config = dict(
    head_dim=32,
    vocab_size=512,
    norm='layernorm',
    norm_place='pre',
    norm_eps=1e-06,
    positions='learned',
    qk_norm=False,
    bias='none',
    parallel_block=False,
    batch_tokens=32768,
    train_tokens=208600000,
)
MLP neurons of a small language model. Each row is named by its layer, matrix (up: input weights) and neuron, and shows model dimensions 0-127. Each number is 500 + 40 x the weight over its row's rms, rounded and kept within 0 to 999. Numbers have three digits each.
A block is one neuron, or neurons of one layer that tend to fire together. After each block is what it responds to, as a language model described it from the Wikipedia text at the highest values.

L6.up158:472443429490477512472556448494640390538526487506519499532551508525451519517460509517426462550492505501508539500472506466499477451544435557518505436462550543508478518536471449569486515500537422506432498512515578464546454555575508440459506487517505513456515506539456516477506510472460510496424479528516463508522440507458551465505525434548526439553501576510447413471482513448557458511485
L6.up342:533458503446537485423452521494556468485472472547491500511522445437516521505457515500481533508557479436513501517487531533571504505493483488522512389453461548515480487558475468479530531517536423467594533537502419488477514568491503444458520442528530516467509518489579485544481487499546545556461484501503499516498535487479420528523512429494556518496482559516390503496522573386472576514515
L6.up391:537515526485510486550513524496471459560466521522438487469498528475503529537459498547507509541536500454455478555538508504531537512454476525421546558504463540477470491534519460556542500553469497525466527468524488481468465559501498470486539443520485523473554429491573479497571553443487556483452543495480506416486519511436516497490471376503502466540538493490463495481495559559478488475494
L6.up414:456500496572521579479464447471490451485546514521466492543520505555514478532561444543448533451498532479515463471520496472561515459512503601468501466520453509534535466497484494495450532469466422421483463435561488502500496552489444509609512471503501555438510473509531446462448480482508501482422535513483505446482451491458532443453610526527463507468532497438484529479477518495537474505522
L6.up571:525487457510533493541502550490582408508461548532453572484536529567500549512529499532533484504443452530466457564532547539513514456447466510463496512554430493457523462530519473508523496469548592466423479510413531436538481527475508531555505482483483484428514501468542515488485460529544479487516512468434501537508438414500409548441482468412432553473560586493524468415486472446481548518472
L6.up623:477505494474565556372476458521527490477499540549548466477513473466504446487496476572474460532522564527512510591452528464490477477588432447553480498533465517497521473495455524554470550528474501473527525505497455513550547529534524525448504561522476427485551519517461454536433490463540499581499499469507485553443386514514460517458536466466482508465520433563458534507446566447524482564523
L6.up770:481533520560461543507466455527461492458500499538465487528469439529492540460459547497507489461586544437478462459456446504512554437497483516457493487525504451510531541427546461532458502495495480529514590485546515486590509491413512453562452515484502526528503486459494496506458512491506533513568490485474457543583499509471540503543540444518510509446518489480492514471482569529555419503465
L6.up1003:457557543507468509453506453503449534513490474566503454500497458465507507484475520505534482469513521502443480551513523527603570483520468465573462493494429456488510513506504524480484548463531503516581412473480527448552538460464512424591537428531460547462489442510502455412425479487430552478516559504467489586514540491484614506532483454459539508460516425487461522483479548578479499431563
Responds to: Word-start after subject. First fragments of a verb or adverb split into pieces right after a subject or "to", such as s(pent), al(so), m(ove), c(losed).

L3.up923:480456430514541518512422524519531467509450484479473451533490575457502518513512471536470486514538449565491463430526511510495542513562491396507536578498462508495493482595488508462496488513483500481475505508557494527480466535491518500520455571451493526470497505552418494492502550401599421441509576441537523556524445501445481506541480468521479521513558542466472489528552475475437500470537
Responds to: Mid-word pieces and "and". Fires on the conjunction "and" joining names or items (Isfahan and Rasht, Track and Field), and on inner word pieces after a split stem, as in Glob-al, Gat-os, Ng-um-bane.

L6.up107:490577482535490512464514510508489506551489484544445585551458478531523517504554535550537475608545490522539469411471489435464444437485484557543526508416517515520556479510513445476583526553534532499499544531447403517462553486530532491472502493469486543504524480514484491415499519548485472509532553460557470410571515515469480491462523524427555498534503544593504582481442487455452403437507
L6.up416:481522511496514496542512493517503474539539529503504536527501492529561458426497409561474485487486480582523557455504475542486486480448463543485529503554452457511510527498498463563508504538487493506497498526550459486503543508468524500538494450542433542523513611574529510458493468517500545508466495446499528448437552470507573524496574540504460529507454522455463500462478508446350582480524
L6.up431:535461501450504509487539502548465510506575518460489574465507539535453476520457466555441507503547585563463498452499534493521494530480459492449457459514487462467558539469574492534495467522466555458535537485531480498509568503477546483483500411567504490471467573485539430484512477507482544529613512477535463430546449545492521503498511468463519468450448488544488520480517532505400534489490
L6.up527:495461520486485535495421539471488589492461489526529462485497507484532606488579444516500480492457532464494417520448516518602553571501543588489477463523526626548561397476540513483446538557422457478505502413475515506475495465457493485494500462507405521458423518487525526449504474466534467504532491524399417524496541506507482471435533461467515563506484463537438562480532527531474558429488
L6.up584:549487427491474450453464516523446472493516460490499578493576492486459616499458509498485495445515496489571462559520557496517508485547523522568576455481578519486510548574498553482557539554483448544511552594516486480534480485441456529571483432512562434480510591438627489458521521446541478524547577498478537509483445489528565519532471506511498489465500447461481518494584532464490515489528
L6.up704:504517542512443511458540469455474540530519489492535516493527521473505504547488466514515515481453531458469490526538470591488538460417479495452432453461532526481523452527516504457536536556496448437461493521480489542580374512478522480573464510477478530483445461522448494566539507424472440509487465473496485453454492541520504441542500542433577544521488511510432518444453539486494434561515
L6.up754:532495483393438494575528439541459504492547508561505540523478430460473489516479495484528489505446511614454518600463437520541544495457507540472525500474479510490504529486494578515577516490480495532481476533489500426496507535503547484478513514473480511407545453502481397544496571489496480493504469414460508494485488470515487524509428510499540593452475503490499490399524500514408593545505
L6.up780:542509484528451448592472520542460459453553481521463563536517522499461503482556464462494589481549508499528488509394499471457560417505456443482536440539536480482545531483493557484515533443432475525457574485505472562540543471500426538438421490431488524534519444511495478521476496526535484542484514512532471474519456460469543470409493580504473506489517484524557485534435604484444581546417
Responds to: Verb-to-object boundary. Prepositions right after motion verbs in biographies (travelled to, returned to, moved to), plus verb-ending pieces (accepted, began) and links like peaked at, revival of.

L6.up197:466408514515591516497556495514495497526544429518551489475518468429550451483544521541542521526485495561498557551484455501491525487451490462575535467504520445444478560460542494544501432483558506518549583471535489502557429476533499496567480511496573536433457524505497499454574506499520575435547554500449541515478525570520435447520482498516525539505530403522453492452412539498450462540521
L6.up444:524437461526498489516478479548507482488364502497503510549569461529521497460544493541526448525443524536552506529483449549575490537417475437527557464500554527509414536515456506537512522538481470506499457475474457507546485506485473453515487452516431428574590513511555441509486474493574512496489487570474571566465420500445499566464458496518499452557514471488452508446491451476506511525516
L6.up477:462444454485533524436440549608493513440473487416513557521591481562511561499503497492529456511472550517468526550516548526479492566558407517426477469544532488463510565482505471470548552499463497488512519488541487587503454470467466447584469499556496538522533524508546500500523491493511573502535510474517508461541492492505516551521491508494463455520464490519448422527463505521493466493531
L6.up486:506456532465540500474522478499501418487520503492521559537499472465618509526485478531457501530513480486517467509495494526509456531487489490510500501589468494473518507546559584481487532454425485566522527529567486563461490466481539517563532466524454502430499497624485529534431453423518590564490533532462546494449505443467489487508496545438561491538499527527526504509464541506453488406551
L6.up512:530459545501536457401439470562484510552493453542509542600561499463550529500496529521443520502506504492509514510498399437503532533542464517506448517564531503527498523472496471563563545477541477537500485512485481502531452527479474465505526458570453555465535524564543413503515461500593448496469514575459575508508524475509478441495506538556515553480361476526483490470553475516465446562518
L6.up760:420447485476485462532512502483465542441497403562492461511505500433477442492527485476534504524473480453499506485527497540462546458475545462498538506479617455577484533431519484424508559546521357538516481550537510471562410491508512557480478496467488563514510454424513494491548501453566530490502526499507482517444474586489483468507464498543489479542574505523487509487468511553473476438469
L6.up863:519418455334489433500516520554456550466510466482462542546549493552530487512513538529446430472578516516482469507531420486487572527547424491479468488457537610477506557460458527529523540487542456478494532463462467556510484539437466462499522566436513501502576524486483502448486533524449523448520457483520484501468542536441572517495480502481551539490561507514445469507477499521499497525526
L6.up941:477486561446522474470524461573453448460495516484490574497527506499468557496453504499512490565480498462456548517530447474521477448472452481521432502433540595520500499460475482498509469503547510445529540518556390412545461505540506505559482477556493521492546484505488516511504479476521476461554576546421497530495461537521500503506497492447546535554550575534549561536477505478456574510545
Responds to: Possessive markers. Possessive markers before a noun: the 's clitic (Marcella's, the film's) and possessive pronouns his, their, her, often split as the+ir.

L2.up126:461483505486462452445512513464491509544460513491513581525513444504518469530519503455487556494479489543480493495577477496599504561571523497472473570478489576566433528468465464494479500599502601539464494488542413535502532479504410560479487501546518435478535545507575535529494527545494510503470487462475554560560537558574451479536477486530540436530489495496453506473507548495517489428500
L2.up180:421435556474464516521487498508473520517392597428528519530554404489494522562468517453472433442548479533541541561509443540521498589479476436470501471480493462532513484482470475484473576521474499546450544518525522433523544461551471528513517504512547479534537490462420449507461524492499438494511497550521517522570466493573447555552457591610505472487485480484511501523477508543432518464600
L2.up320:514536488445570497468431515514442514472524413497497492526552503518561530508483426545527462504502400483561559505497441535528518532460447518422484525489500541494538536534515488413521466493512505548501483483519491463517456538501480492557544511500498481413523500570540421448505448464435512534531578579489448448495545478484524560568447495578524494513487507471547510479490450456457467562605
L2.up335:523519470536472438520475476459441566530506485536529532569517423483561515483463539389560429521494507431548544475547528525511389471572526543494531491404513532570482491508468460516461471595496496556544498419480482485513437507490499473460488439465540479478544543505462511482432562426486580498457493516547400562483541522538551475526504494520448551470515524529491520414481473482528553525564
L2.up337:505567475517487522541518502455495551551540501508492523462464527520510498545476521532492467475484557553473468554580474438523573573478453498448521504512482591531468500480423466497554532473517508504492539493500520534506472525491466478541522470529531468502530517461503490478445491469447527495546577519494534418586512520506524424531444544490568448513479571493502560480437546568432511473490
L2.up770:406400501498495511497525461385439500524469553533465455472500480502543512502470525532479542535535515522484437474583542424496475572517503455521505548423460534523456542508488456494467487508572475532450522512522539497546484467501470494453438466432569505465507478497537466475459534503532556527495507476458492534458478421577502469525509503477461601581545450492507540443505534546533501469518
L2.up939:516525480470447497463466537470420505488515490608516515500529505587455556568513477508586513502412497466463523466517472458465550480535540476513531464532496494516522556525500497487444508504501592495523526476551574541509442512582422545463497505416535484477522534470479535513447507530517442472509518479528496508508469559524504506533483521502591441565460570477498497547454508518460455511479
L2.up999:528504523508476512519498424534534537556543500457400512503558496548484527566552544481531509530481441484513493467531438395526547430510404513515536459451464471499513489425436535532496519501515503514513620470500442527457543492432402501592504513451547536440518516391486505503550496423511563457485511552496530474525526524499472481529408447505482486493479452539446524563549566468523485529494
Responds to: Possessive markers. Possessive endings and pronouns, mainly 's after names or nouns, plus his, its, whose, as in People's Party, Saruman's army, in his office.

L6.up178:531456472467458540503476478541536494503526507525508530519540561454477515448582489509516555568538534492476486582428488464490529456494417507461476490503513474518462596535432501514462503506465455501517515493462514502488544514492516488532480499482476502573570394561447417412465431428455561517433537478529530488472561374454472506509505520505475440554531641450472521506559486481467498559514
L6.up278:473486537483498551518519508513516462471480531540520554502432554495496506489460512499481540523551518495519486487505516462498455487509453460505486553553479516463510502487489453547505534485545500561481462474435491461532478454517527470493606527533477457558511527561496499483526469443553505513435483459436466413416565470539448450455471536501485411545506600509460641469417552483458455524545
L6.up293:525487468486518560410492500510479538519465555538530537497463493525548509484579426531437561514597516502521470520445522550476600492487489373485432491481462521493440523534486551501541493532474534499470494455463507465467583457439507482426550503457452486486568542487463482461442429546510475457465524507510512518480511503462492487538499369422565505466510543512463525483517478459495515440422
L6.up378:461497594486447479502449473456507482487513503482521479570476466493475577521469444526471509521482540509547502505512474501478489540548477348476449464518528459449436548500441514571448543512524569537520445493461545462535473492519437560487515616536441466433498508519535460456528448527466499469523578449538559485465497435479470546526510536481534466540459482493471524492503446462516479548455
L6.up590:494482504568570559473451498432480473493514508549515502484463546515475489502455498515518513521486467468576509510417506451489464494463509502517475515513572510527566506460458531514501529485446479481409453410499444495503473485404431490465578463565537529478503603535530559512517465466518553478489501492489489532453453504470512465487468499443526484587501561504507481509427484472494531550486
L6.up594:486478527557530461383554542496525438489479505583454490531550563496545522527485417534472495541440461496544464527443490427533479538506430533526438531488529466536466513432493494493555491538471535513505475585417511419472533485487533464505499409496504500514487542588491466490480513482521530540481495460544530479521466460527473539540499543518532477480485463552495514546478529481522461480551
L6.up615:495453486529597500482525517528509477477479525499555559484484545448494428403511460534521483533497509478513511492438444485408556514497420505519453495473490474510479493459470544535488488490439483494522454591524458536403516475497480455476526500512475469494600554461421526504520534475535468458494449565466482458564510497472488544552565434530560440559436607489535493495448541539492543500529
L6.up872:512491507529459560478507455441495599608506439518557568514555585457528457489558523484511458491539494484532513504547517507481488460461523485487462489487548518414531498476553525540463511460484574559556478514437545476456500462487542501510473466529438393459478450554517436523489449494476508513471469515460586390534520505525426454503476500489516498556461524575494502513537533453493512533550
Responds to: Article "an" after prepositions. The word an (sometimes the start of any) after prepositions like in, for, to, plus scattered mid-word n/on pieces (Monte, England, Anne).

L6.up77:449514504452509537487538514518478525511463444502552526557472528492482458503496445540554462473498507450520393537508575496541415479525527495453480488508551489567362550454492519471505502508577507473545478437478445529551545486526480531504427532558541476531409485568497478485482504560456473468538541475475455574505474485525492537539484499483530504488570602556446544551556499474523506516542
L6.up156:460466427536553511526494488500453498469492497464531474450508428589460481539511494505528545480480517552548447492563425504500447488570543595528504510438467559509535460482472513562528520444520525532505432479539515443467503545502447406500466501521558519552439508519495502466574466433594496502493555476517504494526487475458562535545413445539425537525555411598452533551435513460441553468459
L6.up244:477469438526522490532544486476490549586492456484462586504511498454500519524523407461591536471483547485580467586429478453588514489501514526570507489538464484524500526526445501549455470532574507575548555488470550474459511552472432494482570515571518523521452527519516581488465446502499507572582494525485546449469482465482510397586479525501477578450434468610514518412494513518430478537487
L6.up358:548509497497487527490521553523427485462468424476491560520448463494471556453568464469415559452481536562534437531500510436603492476579503572504489572473513517490450477502463518593483475528514423513570440494492578507435425489497535459520501578491483505504472481548508524493542473469501515526541569524542467531543469436480585539523452499507477537419472500490546523475465520496503507510452
L6.up438:474478493505468587563503454555478472528421429501425513532538504514465513489580441532506440527484525484440528492450511484585556434591501488468518513518496526460455489464522467526455542523552501570465608491514509500562500555534496561569474455459511552457524476543450498517551485531467518593498543490449514406515462456479502472470494468545452509505448531422472467522462524490466437493437
L6.up441:463509514506477504420514494489481437511459507521506492470503446456521558496483491500483461449484567516517467546545517540537518535493558537459463533479560457449514474522453458558573488518504535533559499495479493496512434486535527515496515538518572455461397504468465480500479455439481519520515503491563460451423529440437496426434498510534482529501507519514583456492515531554425513517540
L6.up589:502507503454520493485448507412507504458534557459454501517457546492548475501481519517515520528502589465480498521525404436595526445505458529520496463454547574475523534475475487566542499478562464465516501437509476545555464494470488465534483527448513504459495535547510470435452449494596514506407575473548428528556494535532523430545542509504497527492483450494496467529499540501518474529526
L6.up758:490435487547490578458533440533533508556432471486512541546498555502494506534568513564479492497485499534523520459521543484543501543517495453457441478454514472501513461509471444423559536490541440581485527444487562442455506461508454544547463504535515565477497440478491496443526458471514522542524458422507527551478490423506517509516502561428493483513440496570473502547553532531502457524508
Responds to: Coordinating and ranging connectives. Connectives joining two items, mostly "and" before the final item of a list or pair of names, plus "to" in ranges (1960s to 1999).

L3.up411:466492505502490445513510452482475504565589396496509494466467515471483459491489430541478504545534578472507536542524533501567515458575443527512455486474439520462529535516435509503547570445432511520418474495496473489512485511472524557594462516451509522488526485482537517502449446494579556520526528510491482479559481488475512478430492534453513533476460460468495534524431497498437462502505
Responds to: Preposition "at" and fragments. Mostly the word "at" marking a place, time or event (at Bellator, at his home), including "at" inside attack, plus "of" and split pieces like und-er.

L2.up123:469539434504502449493508590494486488479578550498497500508507483500464548504449519526464502496496450495469482435437487494467437535504521479464523452509518492417537481512526491527564466494491512492507553439479463532487557549467470571392465485519491530508509563447510549503587458496583451533531477528397529561488599471434454511446511515515518554565485470503518526492540499507414558471589
L2.up135:573505494452460551485427469492450519502481432544538570457499523539437512421418441532546585447516497509528427450525599499536507401475549481477502550528458579439500563555551468539473519500507468499515522498536488522526468539473503473516457489477490518509498529429482552556506468451489517533489519443454427528505491507448467475555527453445543554490500481488509545507448518443454412528525
L2.up226:545480523467505440463431478475450506497459421453489485480523466515483584541478510448521542509473508494479512481486540513494480489597519456434469458535525470448517536585516505529481514465529480514468514517430464486492453484511449506506567542454563570508573524484501494526396528496472508471552517537493503555505540431496473492528549476522488530494549531517452478520594489523468509512430
L2.up251:530512492473471471437501531559420455410510488479451502565518502536450500440546500502479491449506478467567533491483507505509347468476484535538480364540538586528616517511462483542540479416511483474470551505452500544471549513459472493463512447512544474506496558475509486576529449455518510563531506502452460460482506480472497468505541460529485518556605578528523504479556552521464474557484
L2.up582:485496487519452503455386538529518511422427526559520481545502494505463550451503494452494490472526552445451442473495446455452402483572492510477515484533512519528445570566490574555472586466481487517474466473455455543551575541413500499510445575457437504514569553523520479523547421479539456525474523449521557537510498505442480442372462403533496546539474523516496489497554574486531435486568
L2.up662:481476513455510551507481507488565527512447497471528518520393499468546498404482500527505581555547462492465421460521507380588544505547540530473556526478474492468484506484531492509481576399462476474501535606474546530490513481485541491471502490508463478563515503438505444574541529487538468488548531517454532580416531547558493463447463447512530537485532532552484450562556509509494436453485
L2.up851:595553481458495568482439505501507470538498473544547451461467530479485524421509469480468502397558428466546480442476502470489519490457509513447512556521504471528475564482539467522520532447532508490551550489451483501542481461484508567550546560486501501603532452550492465484560451494551447466542473480481492502525538493490456379541493472470487456501536514481543589516424508455437502594465
L2.up960:494531438495503551491495474517552509541508479490502527565465559464559512500507493537406559487446564482464441415521530444500485504468556508504548555499458549542531501444571462518576523456459552533472541514507477466504487492504522539474561495457509480519522535466465480511565432441556558485404571537518564490419492466447566497478500529530510549525522533574528555460528442450478520512571
Responds to: Split word-start fragments. Short opening pieces of words split into several tokens, chiefly al in also/along/all, ar in career/stars/early, plus unit pieces like k(m), f(t).

L2.up6:492508481512559552468493493444454528519447499490469446445503511503467467562516451534477518530434524501465502552488502480471494514505485465416485543489433527554543459527462499579549583469462458452460509509532456543511483449464492542459517470502441403531540487549618460451494483461492544461509543600423463504458516571439457515473462503461499538496473518475619542445505420579492518464489
L2.up353:537557419527562467534484527466491450532520484564503484550495543488482446468530477449478468434547444528535438511511552438475527414550546514489518504494500438446454482488432567551518598460531506537497542517512458523464493477421516528563469480487487447497446446572456512512494543459494528488463503526496584489480476573515523443510426460550443447560481468516543440539488565483432490477528
L2.up492:515451462552522528480484450513520438550502493401460505497558539515437460448520508459476537525501527532458447498454565484520558542531425544480512480502522482571466460525412526470478483510489461552475461538373485567481503494520467490497489466547515509516467452521534468500540431500505475482529480590426490484516497483475427559518508528474551510527556478525489507499512543489467475484504
L2.up503:522436473458581514445425433489493491502531518527493442522518534442460472514446561440473519497626520512523498513463495505496540500507497442533425547546458510521433477420412548524508517448455456476500478524498461480489440505493562542511504544563542513502453410512519497551466485504551534490436500527460465493499553494480471424511516484475562488540489511485578516436524522541468540553496
L2.up640:517494482598532558530453537569450461506456428472559455473477475485524525486459520465572536538551511512515514481490479420553506515532534503541499444535457486489499586506481555560482472488493521495411518511445478495483426477475488465450478503465481467566536472559449481480528565500547448510508505600512505526511518482480419503492536487451578543526533515523524462474461515493481425451474
L2.up727:505493487485452520516535520499557410551525490545503474604480510496495481534457563502490560470505556522503509580456430504565490491530452464419465489527516508519445530459462448455544515470410532527444554581499536530508427462475536519532463489535429520501510499525494527467522518504500509397446528534471518535491517529447509472556427540563515527526439444494472519518486549539514546438545
L2.up862:487479448462528481567518481531585469472492400581520524478547502549484411550467501541553437545468507461559529456457432535459504469516473492488503526506497479477478476488489527542506514432456508500523504515445467494537451494470532564581534460498500468448507506431550558543520470539559581472477504462563528420480548493476446510574532537488560517511446499469560564453461539489474428507500
L2.up878:511453482442508531467426493502516492491533480466497451562486539500511502510484444500532505483474556445521494515561465522523501498522442610492469490497525511606449504476468547492514466513480406524424499452468455543517504457491496588429528521531543468533531464537512469539454548470550492464587560523507517442483509494534522529559529485525564517534497524535484508461448532538451577459465
Responds to: Piece right after "in". Word pieces that directly follow "in"/"In" or a lone vowel fragment: in-ter(national), in an, in-st(ance), e-ar(ly), O-n, Eas-ter(n).

L2.up66:448434464433472540502547461476511469508526417496478483501491446521449518520462463583457491507463459500549527542495513538562506476501465492515519515565531464452513555559515529508587504524492473547428530487496539545457500587469496521534464460491538522530559516547470568501506465513461447458450502477499537499563562453522490419533476520538440499505473498459535432525435500469437508493489
L2.up101:552473522505504525458540482575405492443504536430440493482508496531516503498508555455460575497440452528449505510499535555472500498480449497446505484484401458505524464516546417422564497521461591558522497563502492507483544473463475493534528528548429500472448547501435481485458465423505515463517455511467555555476578482425528497449507517549569508481521570510526431562433488447460529450418
L2.up171:497562548470534451411453505475592550435514442518496533505492470557472520568495448554520529467491507531505540552534524509428485424521536488525510508514522481569577492505505514434455476545499459538406507455455477535480526499537512479545480475503479426543509516524564458472498461409504443555502481554491465502492525526513503601570521482484479458539457509543520493556509533451453532551478
L2.up509:490554430519431583436493514458542489485466488497476517483500358486478508479497489567466507465549457528485534478518454495557521503489428493587545438509510550432510515583448490457429542555558536586426483473464517506485513566451463515457472475493461512458499516496439427479479507531508450463529475492441519481542462507375496547524501576530447489563506540529536550509450501474460534452518
L2.up737:511517488475531499547472513506481580482475556491500613567487462598466522561545502527598506476462533436425401544492550400566573487532534500482532515555565448487494524534561469459518548418435456525526507546498425570453608434525499555496480467496528516486467505375407485510538455455459498487466532503471485462470516415502500431507508497450514478497511518484513489504482500508507453491471
L2.up845:507505475540518531532507476481516452536503427524420514467454468496522485472453440569508514501483523481611471550553511483485583448524465527541520498456539469492500502479531466410562520479490491533453592481507439507478574479504464504559488490592539488515506487522546449551406440495534528533433483509472499482528484504502542442607496477525435463464543513530477533534446548428420543516449
L2.up914:503573501509521494473502561470528546452479491464499511505484453564570521508471432470495530439514486524530619536565498453468518407521461477463509472470501471474514602450489518536526525439442562476525491546515422548495513546514499457525535443514463548541482461568513516509489514432528520478545493418471422500499519419469576433516435415470496565481517539521548552455508454498487515537399
L2.up948:556529417447476488499427401460502520509566520446482480519429517540535468469503442533488531449477554491496547509523521402475533457513465570469458491529541504378517529517475500468494552469536490598414497509522461509477535502513541560454494490472434515438438522429471492496520530454587443489494455478569500475558507526501551535548513481481509556506518528513560486461546524517487495546469
Responds to: Quantity "of" after number. Mostly "of" after quantity nouns like a number of, member of, week of; also "for" introducing purposes and scattered word pieces.

L3.up78:494527437491504470539452404495425531505483548506542531559583504514522541526506482537601492591480519422518435499518480512454427541493470487487518484526542489414528529431533497450497497519479550539512476537545467439532450536578528521509489508425475465519550516556460443461522457457465481483533522511512500540535486519450507497480444498531507507527443515512494540494472508548461538474524
Responds to: Pre-noun modifier endings. Final pieces of words that modify a following noun: possessive 's, the completion of its/their/his/most/main, and adjective endings like -ial, -ary, -al (presidential, literary).

L3.up217:479502527447555427464455445435546519547552496523549505544548498514455506496437479462513494477480579506488531471476496520533434461494364496552461462562517477487540485540524521506508568447491421608488482566484536468536523508470413449526507504528504544498474489475560495509487450509543566588498441491456438510484572501532471465494509508520477474450475446446516436445523536539465592562512
Responds to: Word start after auxiliaries. First word-piece of a word split into fragments, right after was, is, be, did not or to, such as o-wn, al-so, p-opularly.

L2.up53:502455532499543517501534418533520428513504532516480577566522410478527535534436449475478555478471550501502509523524469505527500519472445525475534514552502511481480486432475529528536513481468508614625425448505478473504499520471535495492467422487474469467440465494482496523449465533480515474511471504503575470523501412517487529500509555492447480587482497459480482487478529495441495533529
L2.up188:555538483481505493469528517529423484509534479512490548498518484466558511458487503532587468534547469488486425481481482506468496416513514551452507486538493479488462529515545439451537400530478473489488533501452530469553503536533452522431508545488532529469444463604499498495514521452492547444515477535513562551518483458606456558487409517542534454497548537492502487514462572465506459473473
L2.up413:504580554489470522529552604473425564556547460543479532425522498536503496517540517468474455468549490473487453513472472531514529477521517462459447468545469524498563440492522458456521466529471500486540483515516519494497522497458478518455445555453512490488498562527486427422545575472498435485480546572519494518507483487554494455442459535522522453493529499461468542495483497556498435518537
L2.up451:436502513467466466454521477539486583457535454503544451415543613500489503499498504552554454482532450474468462492453451520475560462471491482473498499479477448484515484464557449535523486493583494503496498506496535492484494500481479536537526544490493527542484576497501490449551480470551407499565459513582480488497449599510463511531481516480523557497488497465451547517541456497544418489496
L2.up512:528453493488464507533428517537534514475525537484486485479464499573471483429538537537458444488492545483535473520475561465579557507531544519458537556469491498461563457566449511514507533524514514480517487525501536483498523465511487494578565552495421477413508480508547508499452499516508452440433474511511480499500483533546462522516430453446501517520504531498549452635528516489458431497482
L2.up733:459484513557574492572417432556468497464581513481453549499540514504592519448450503483539524479498506540447475528455542529522503474510545524496477526472414485488485550436483550495551451506528478562518483532491462479521454462503532401496500561465511519452454518571408508443548402512504465573489523461512486484433522447489519459470527580465486480522500521501466500464518515557540472567505
L2.up789:559494540540532569529466499438470453503467566459556487481473531493494539549542451521524471513511551499488511499594485507507484499497454476439483442436505439509510559513483477496432500581485530498468539508524486484515481501496420540462521558468485498540522474475489520468507412525515418483516497499483489557498526480547529540574516516503496591553526507499476564492537490459402475558512
L2.up1020:464547452616481479487499474507463515460490503561504526524496466525502486555543487531522479442504529520470441511519508501491486433526473509488534560496470518470454500528503518464499408516500462444548493508478510402531569477586451479561532530458596462491422571508452467539506465534498513550516544490543474539474562531526519478489540461525441522470558492446622484490471506510485533495561
Responds to: Word-completing subword pieces. Mainly the "st" that completes "against" (again-st the rival team); also other word-final or mid-word pieces that finish a split word, e.g. be-g-an, arrest-ed, whe-re.

L3.up332:551438561504486462443500552476490515479495503496553577497499518469553442540493447444499527453457486532502444491426492508531481501433472440539495555521466501500483565500413461551523449489459476583444473480454491490589496498442491501471498539449486552508450481549466484543580467465505495529452452547555465499431518485426388488543453502505557441568483576536567515484477556536484510513490
Responds to: Article "an" and n-pieces. The article " an" (at an enlarged, after an exchange) and word-initial "an"/"n" pieces (angry, answer, announced, anti-, née).